MLP neurons of a small language model. Each row is named by its layer, matrix (gate and up: input weights) and neuron, and shows model dimensions 0-127. Each number is 128 + 32 x the weight over its row's rms, rounded and kept within 0 to 255. Numbers have three digits each. A neuron's up and down rows have the sign that makes its largest values positive.
A block is one neuron, or neurons of one layer that tend to fire together. After each block is what it responds to, as a language model described it from the Wikipedia text at the highest values.

L3.gate0:156141143210142156151051102148132107108138143170145060111131208168100107122099087144104126119120062166124164144140096089076094102150079115126099082122093169100123084153100142083093133169109119138144119060147105133099129130038131179058126089110120193102102158122133117131164122090099121152150205177121099103126103136106186107109147172175167111175139136145152126122094134082137152093139
L3.up0:143153132211120111124060107109132158155091126120098077078101185159088159079151127123107184150115148115142198140193165116107089183119114087170103179143089128094118167158103112109080075096112104133177179075160127084161132148120085152091106134109092101127129093089103143109122140164104116159144139088140156200146142106167098144078129125132148153129145105085165108109130168091105147150106
L3.gate93:180126111173162140114119136126136074146163120188125106133159113099110165149103113090161158139195166072128131134135179113174109176201133097170084161152133142211150069143077112124120144134136059138143103156134102147165101216125139135133055102102114143050117094140119132139137097168094155179108153133089127111139191138107213108093141108078130176128207148102096147126183127125098101102107
L3.up93:173098127136111116137081046119116114134147105181107157128107129150147171141116150145168118173156134173158151123137135185104099179103149102162118140114110151155134052136070115057112152155138092112125123125166080186174116150132098132117088147186083173034120083171032167220136070147135107133107149112068113134156122139087074099088136147097138156121172113092128174169137119170080129104110
L3.gate235:175170121157138105134124099101135107109043155124074078107158118113165150169157114121132086205139091086182111097108172108071092165089145106070151111093095113130147107110110083123116120144149151143103165133137114072083093125116144079153142111147145165140144151088106104036101135089144069142110099127174135166159122107159115136139094081153180146153098095101111120105106180138145111179125
L3.up235:145133087129123157156168088088131138155149133102138132105137152117110139098049143078090096133165162128105132149114147114119060159154114165159073157074100076104173154138094149099138138135174172180139121133157166139109052079127098094142080092176201121169132136107088121076095071145120144140103066138114115166106120134095081134144158155163120101140151088096117134128153114127116064100140
L3.gate254:107118138144095114072173130094167088042165151123137171159187102100143088154129083149162126149132095089130141155099100149150128158168117087158162163133151142097111106137145114105073111165112079130135106131174101160107099148117204123132134112090092110172191177091101127102097047176167105097118154127112094131121127210160106067043141098086146125148141143161122088190143150123113070092163
L3.up254:062117199102135080149167074149070120111148139120063116144186163118106149176148155188177140116125075152103161145108169130174138093116101131160159142135141155159117149140117106098155097141107117121117125170135137115106146196139193075103125126141144110152121096125149128100125138148111151168098100111163148039153119181174126093121126072195130152140112139118177024123122126136156148144123
L3.gate294:094062166177146100173081139115128109056149146129146097195127107117070144165161084116165106082181136161163132113132138083119081148106109107131082063153125075072185111129087150118155108144114127130115170141168134135109139161105109112114166094118092208083194143098160160132143083133120187164125117126139029154141144196119113122147088142166171131128179067120136069152161076122129141115128
L3.up294:181149100118100099072186121124124159079150161114159152211130068122132056053102107119137153105191151143120164146113180126111102106110138090197174092115157213104156069168156089123133172100127044108164160122077145146190150153174085133114145129099145095156198129151181128133127057168170152137143074069090118083113143135137128092107137104135111109147118152153144121102107168150117183115127
L3.gate313:159089183086085093139115073077126144084178077119123108153151168207200129128115135144124108171126148173115113126157090141092089168125197124173166097159120105133093134040147122119127176108125105062113160155115192173120155148168117120113127170103137110122170093166145092176122130063084126180115097179121102130173132183149108099088114097118102139136158081160142117183098154142135167119099
L3.up313:147124153113124163129168102079099147085100088064151136108105178151104135081123157118080066145094162114119122090141102172072084147136084091108153105143098144148035073121083126169162096101093137103142172175131166120131065135095137144144086151141120139082114126191116147134114048097147107162104079137184132133151188166133146112100102148089101196137136051112166144127083135101139132159117
L3.gate333:187119093132137123158155124163077155028128093165120120111098149116148084151059112136129148129080119121185094106148130106108094099102085104058088160160138107109154165125160153125152144158189141138129091141078118150091092077151151181100098122130159172186156133092061135138152110098121143160165115115135097107208081160111152137131182121113127139189106176106093099111112058090110126171164
L3.up333:109127137099134115153132144122157113105167091094109094196177139118067140155098131137182141104117106103066125136139125059177095092075119124130100156088108145192185156101097123115143101171120111139187160162155100115135153100148141128128094104123172183162126062116170111111142129116094120168148045096180090129117130147126147087164111126059140091129161127120115114134144181119075149151090
L3.gate376:127182196106082105109135182114146133103104120140157100121179139110206079163141123123144149111141163148116171071166145153135110170108129094105114138105111139117036093172131138114165122142115107099141189107136103148153139106158118170127099120106128188173149151124131080089044093126177120177086120099121136113119115169152131125134162112071093182130159127088189154200146176091045136083068
L3.up376:125110116128138123099101149081160152137079187090179090147182119134126148103144154079148167083103034051075160099137163159120145136106098121147157155179173144108106118124065082121102066158103104089118171081147158112208098110150150107180185140131143151126162092093118124141133079125101116108116203152156162138091145136178127104118158144167114101078167133150127145149105146135151158067136
Responds to: Heading ends, split B-words. Second word pieces after a capital B, as in Background, Because, Boltzmann, Bonnaroo, plus closing ==/=== heading marks and the break after article titles.

L7.gate12:122105123068152106085137146111134104082174100121118158149173117148151153109120178150136152148129185140087094097142160114102100153093115069153100131155168084112108157135059128103134173101154141145149115121087127087137131112146183133155068135124102143219139164103117142035157098113109128101103129105104151118099190137185133106124096080106105130148174125096117214110070170129092135128157
L7.up12:164127129100154115167152154115181131172121124108169147138102115143159186186115085089120137154011154159133150141055095146071153116127097135092132127114101113110131218065166124101140148145128070146124118100070117085130108092179086099115101131116132117104088112120096123101137164139070129122087165125142069131073130098084180101146153143096108124137088114085115119189163116102115154112132
L7.gate109:110149143174120149092134166128185104070106155095139110117130101144071139147147161136164122099118129187080088239166152135114047141118077099183183163148169186109139122123122129104152082157171161189154140102135169109117126099127056057105110105148122135094151166126102132102122106138162128118159167134118106109069197146145143109057097075155120110154105104150143171067115113126120122133091
L7.up109:131121097107095180160134102133157119110099230145147152101136132173120112153130121155146165123107143157113161137137167137125133153106151103099109145172146094129126185142195115149119094175198125146141166106128129132179140129129118068090009167109112109138110143145102176153126120129151134155161113084125143099136221143139129148110165145171107125100159167144082080100087081110097171108167
L7.gate139:175136129107182100186173126107158134099072143112151127063117104114144139130143099129101113180127178150083121094154116110166127153152092132160116118138098081126112163124104148139152167100183151080143107186131184063100112124096111192142098126088140190161161104102207128112159115124141117149118160093078048146125145122120145152123129090036129132132103149146073123121139175113116183115159
L7.up139:122134141104153172147120118137143100127108103074092135158169119173119129131174072130136131144108218170132074122127170158146129179171154186102129133120156139110123099160123106083124115109199099183150109095152140155118052132156141145109100143164097117148091137077126108117118081092123100130100178128213114088141120157102141138161125082145119230134095134104186165082124088163160080076160
L7.gate145:200111081120145095136091117138113112060080134153128107109129113181085104158116116087108139095114148139139141135164142168104124089142117095146152093145099142164099146125130145122129088096062176114117159098143135109132155192123104140112121108114085111093143173157085213099186099127135117121156130203142149089098139115172133041075106188110093067146101146154116145140120151144129177179156
L7.up145:110144139118201128167107167158106091111109131185131108126121138156136111119104090144078165152130055143102149162163087113142107141144128107176143151123149086143121120139090098185101103121129124188145092141097157122106107094133121120190099155154122134100116158130139168074058146084166131151099127123113127097136192107122090055205116105099123117103153095141121125065142128091119156141036
L7.gate265:080124158129161127127098138100133138123164142163064071177154163169141102126097147165149162133121065154107080180142114125095154138101044063126099157129153139126105200064112133105097131039152191131127138151142112149126153178104146173131142126107099093098130148138107119137085127113102124144127127134145156099123185132133089149203128121130127198130121068183130154103125146170108117097160
L7.up265:142146127104140166104102115166132143145166146145143167141135155078105124138154121108144181218117134157127097119120146138115065059169114076191103132144141057102125060155140095152104129076157155159192125138154145128114120162094147174128106082129043126102166153134164121041140127135099094165143140130122084174124156095109095156140133118137100151112125119178157132109161148138160158132200
L7.gate280:145099143118092130115044149180160148119119098045073152118139135192159111146118130136125086103161127128131101071151090115070120059086097108102119159101114042124099114125114188131115155110136125154143184128114085137082150168153101123194187101101150103103066106139157160159128146109171115171104182161184093141155130125132135130116120148107144096111121111177149103132126099089138113160161
L7.up280:112135071125139161110162135176116121137214134093098121128123170077116181168120062118153088122128160173155148147134088097103090180122083157146138110183129131141163165175116087190139136123155177191177098111204120114159163153106093089139114135185065110122138111084159131151080166163166153122128137102136162163153175113126188140144149150086122171169135097141112148125143064150105125135141
L7.gate288:093070123132117131056165204132131141105157157067145150118091111108158181129174162144170115120102150216085091141147178165123110195132104167153088135136121141163141166107154128175129070107159125160072180087083091094142098182126091148106110064063125165110116170067107151123111147129097159085158128131111146119134190161109124150120111123191060119115107120132193103099086118127113116121163
L7.up288:119156072120117160162182180119112139114124124132166159119120163107096198156129105139182110185109121138117153178176171160122084154140131135130135164166112141163114108190109135140190118129136075183138136121115081103115168165109095135143119102110060102140126101127074107150097122066114066143181058124118138136135137092150152135107113151150075124197051105086107120199193163112103113156132
L7.gate326:177117099137191138111128130109124150166149114084097142140108185116123084181112159169172191092140123092179095114104130147157130153108089082110105166168098131182138143155151127126101084109193158117099135139140159127127153152084115123141136165138064057104145130104156085152172092150082158184192120114130138071147151101173125113167075079146102114084112126161056131127136173158165132119148
L7.up326:107123139131133139189127129165139079126095138111156136066105149152062153159128082144167147129114161132117100176183224118137140086090170127088092154144093101126104144119231135123154106164162107062095146163120085171155170167127124119102158109095126023126141139120111127160131134084139108134062177143157133134148191164100159140089107124099053098154106140134103169145118130166158070153110
Responds to: Word-initial "f" fragment. Fires on a lone word-initial piece, mostly " f", that splits a common word, as in f|ifth, f|all, f|aith, f|ans; also T|extbook, V|egas.

L5.gate367:125148101107138160117168124056155089089115079100178112189116116161111109146100202161127135159174168101102112094107161148145103076099129113139126184117097183144125110131082114167130120162105121081175115095110190195119103116134123122095064156106235132128116095128084119093138116152158080164122162107142066142107092139104179135155149078104109065123165110142121093178111137100134080143151
L5.up367:088135134116134159031115122102208114109098106084106068136141086146127085162119117121130147095159104182072156081136130120127162095134135155176150161107119100191153057090121141079118110127103091125083104169166178138131127171141195166101143096157168150104156133160157112130152174169112103181129128132138114130121133169167102129103111096159139106103157124171134103099123123173092083078114
Responds to: Section heading closers. Closing equals signs that end wiki section headings (==History==, ===High schools===, = Title =), plus a few scattered mid-word tokens.

L5.gate39:147112140154098096122094125116202170148083119114090153173129133158116119166131094098149140157120097064081153137134153148089095117072167089165111184139090130140114127150118114085086086114067145091113159119095065087071126142073153158040144177150147119063127125075147108145109178169086122150122125125135163140084170131136111094115121155148189125129133163127108125136072140173074091140133
L5.up39:129090173102140090097128163140070126076183142090087105102182128145087203148111132149116125127180149176088107129178217094084110158137126172160082172075097156129083105151120142130150085119119081099088174142152145225152091195078152101100124139156103125111113102103167188156098154155137133144096136121147106118087145114134143142152162114127104130123198109079148159094144121110117110116079
Responds to: Mid-word subword continuations. Fires on inner pieces of a word split into several tokens, e.g. main-t-ained, sout-he-ast, back-l-ash, Seat-t-le; also weakly on "of" and "and".

L3.gate4:113140146081143115138108122121120115112148140147094114203132159148032093168132099116152116117165171148129164117135196113112204119102098096136113127132101126160127213131089144125154137131144166161151170146089115147067224101160117111121059124134159185124182123095158148116106123130172114093091093162115176166167072143077111138153170088122100067185169114102095145146094125142113136106096
L3.up4:107151129138148123169127143140190094149118103119159115090154148185141136164125132121075044147158154137153173080205149114024122150100123122072116170167059138132123183123169166054159105142159158117079181113143118186094097140148089153141062140178150172118159182094191115130078124151146102148098111115126133144146163140178110144192139113136163113131140128142097151164090171088143155124067
L3.gate44:187128155128115168155168138181111176157121085146118136115190200120130107108072068135138172103131145144097145123166164099115109109166130084105078142108090161123093096123054163158167172150090160133060154181141169137106120149088120099161095151088150127131133092127124151138148072113186126136141084123113090107169102130093179108118189143116149093167121071180095114157144096084164126168164
L3.up44:129084072132130170076149109185144133149092099092162142098160139144163121151114129093139124127154166111059130070140130109096158165112154108081114116152123089151100174092144134058167135175114131092084178212142085057193106156156057125139071117155092155093120175134170161113096144112164110116125131110082128109154120125160140146126093125126108118191109137110182156169142117106118123135070
L3.gate163:143108131113099161182075155117122132082133139138154114110148119149142108135130105205108155126165131102135126171131086103129069089124118142113123071182114124107132107114110111221074113140131121137113191125194131092037146106108131145089121123131149218161136107108100174097149145136124098088137158157148118196174088206114126148120137098101125076135033158074115097156113120140191133125132
L3.up163:166160099113081142112118148139142103129101089136109113129147139154121035099149166198177109150121137161132133140106158159101199101090128119105076125175052125134163137119131149081139170117151106174047176098104132118070121111138101112122135112148117097132149172081179163167166128173130133101138172108106205136137113150099142111100070112188095130159065089063128159151118122131128132122083
L3.gate173:172194149097125152120086094145084184159060131107154123078099122156135138149119141082167127156113167169050156110140171166096115146148092127147118117107149114098086148135093079144108130215183149156052159148131109150119094093094118140116106187093115111122145099113153119157151144212105171105115098189124147125129139107079145126169161128055107079131168161107076122105204148118139130073135
L3.up173:083129106129143131138116139117066147074094098157081096154134060087085160137133126132112149119140125138140190118132149126138207112122124099165172154167141110108167119145117128111118112132172174142133224115117098152071123127140138086074152069151143076123144111186094130158130187132150050184106098111188177147126185112070107099133140115170164196079124114131159056156110138085111129127108
L3.gate246:136096113114167145102145137135100163100139126177066135124211098154127144136088202139143099114151103165164135099166138160096114102122122146204120136150092132140190133152117146110089147118150085102161121145094071113084209089086129107130126068148164106110103131175158149113212084125137089124133096106137141102065180109154134162098169118145091105101125125116089133112043103098111175097108
L3.up246:155125092154137143092212145174106129101167148143092153123185130183075138112152125112165150112161108192169122128148153096098164131162112187088111150132158124186193164134095152117147142188052098119165123096120095097082096151134117113125097159151121173141097147168172137145107140106122155088111090085153151125065169131150124138116114115117124069155149083101036115125128137108142084084130
L3.gate273:139133105120105120167085137116142154110117129107126130172096133086135162144107104131145170163106112114108208094174177212132067131148184130138114108075084174143052078190099131116120147174114120149158155106085122148145078151167145100165074117115080121123146158203077089119119131139160130100111101101133142163157115129091115179121201099149077173094122130158118154147150126151078120100085
L3.up273:154147173131071169155094067137105166147174175159190189115124088143089124163183079164122126106149154103106122150136176188115145087068083163100134196141105153140133151122151176122148112175052134104186142159110107111135092083146085137060093139136101169146170106126114150119141126159134153074153121058146174104189096077084108152150152086160088150133133138113084153141160167168158087127104
L3.gate311:143183078136131157112075133130156102126099148099163138154183114148149183092110182117137126158145228149118159108114158070083052104171151090122126133122132158158054101089116131163126120064099128153099168127161155100101154107192179160140120127112169191100108067094129147119143111118179138102159115155117221102136145070090161117131141140111106121146136124165124155079150126098114088097115
L3.up311:071184098140118112179082164161167153130171132140130152156088083154133100212122150139199115147147111144151098171105081172151140093186115143136169154097138116132113174130106124082105126110076162155082093104127191174112114128148075176136095072110163083116126148141123106134118124110116177063170173153087190112120154140197129107134132103116108090154132107153109095078070173117149140137091
L3.gate362:182178095153125109148160080159107146134148198108070081129167120145145095113139103129081133088136118101104083135098174100108125130134160092096094114141173156118145141081136094135181171069178147175099156129180105113072125163120174112078113120092153198117158135072130142159139154145130071142176096126102167066129092157090124148140159103159085050151088180104093110082142102115102138127091
L3.up362:104168124112108159136121096141153125105142099154084116167116111141070073140125116167120123124089180129092155141086152103075160079092147139040138078178144152118141080082082167171112126105131125127115147076123061150121146133103099150141110134173168164182152099191147214111123141174087189104121123157124106133144135147065081142145175120159141036166095143113117191114130140154115171149112
Responds to: Early word-piece continuations. Second or third word piece after a word's opening letters, such as dec-l-ared, P-r-imary, H-ab-sburg, D-all-as; also colons and equals signs in infobox and list fields.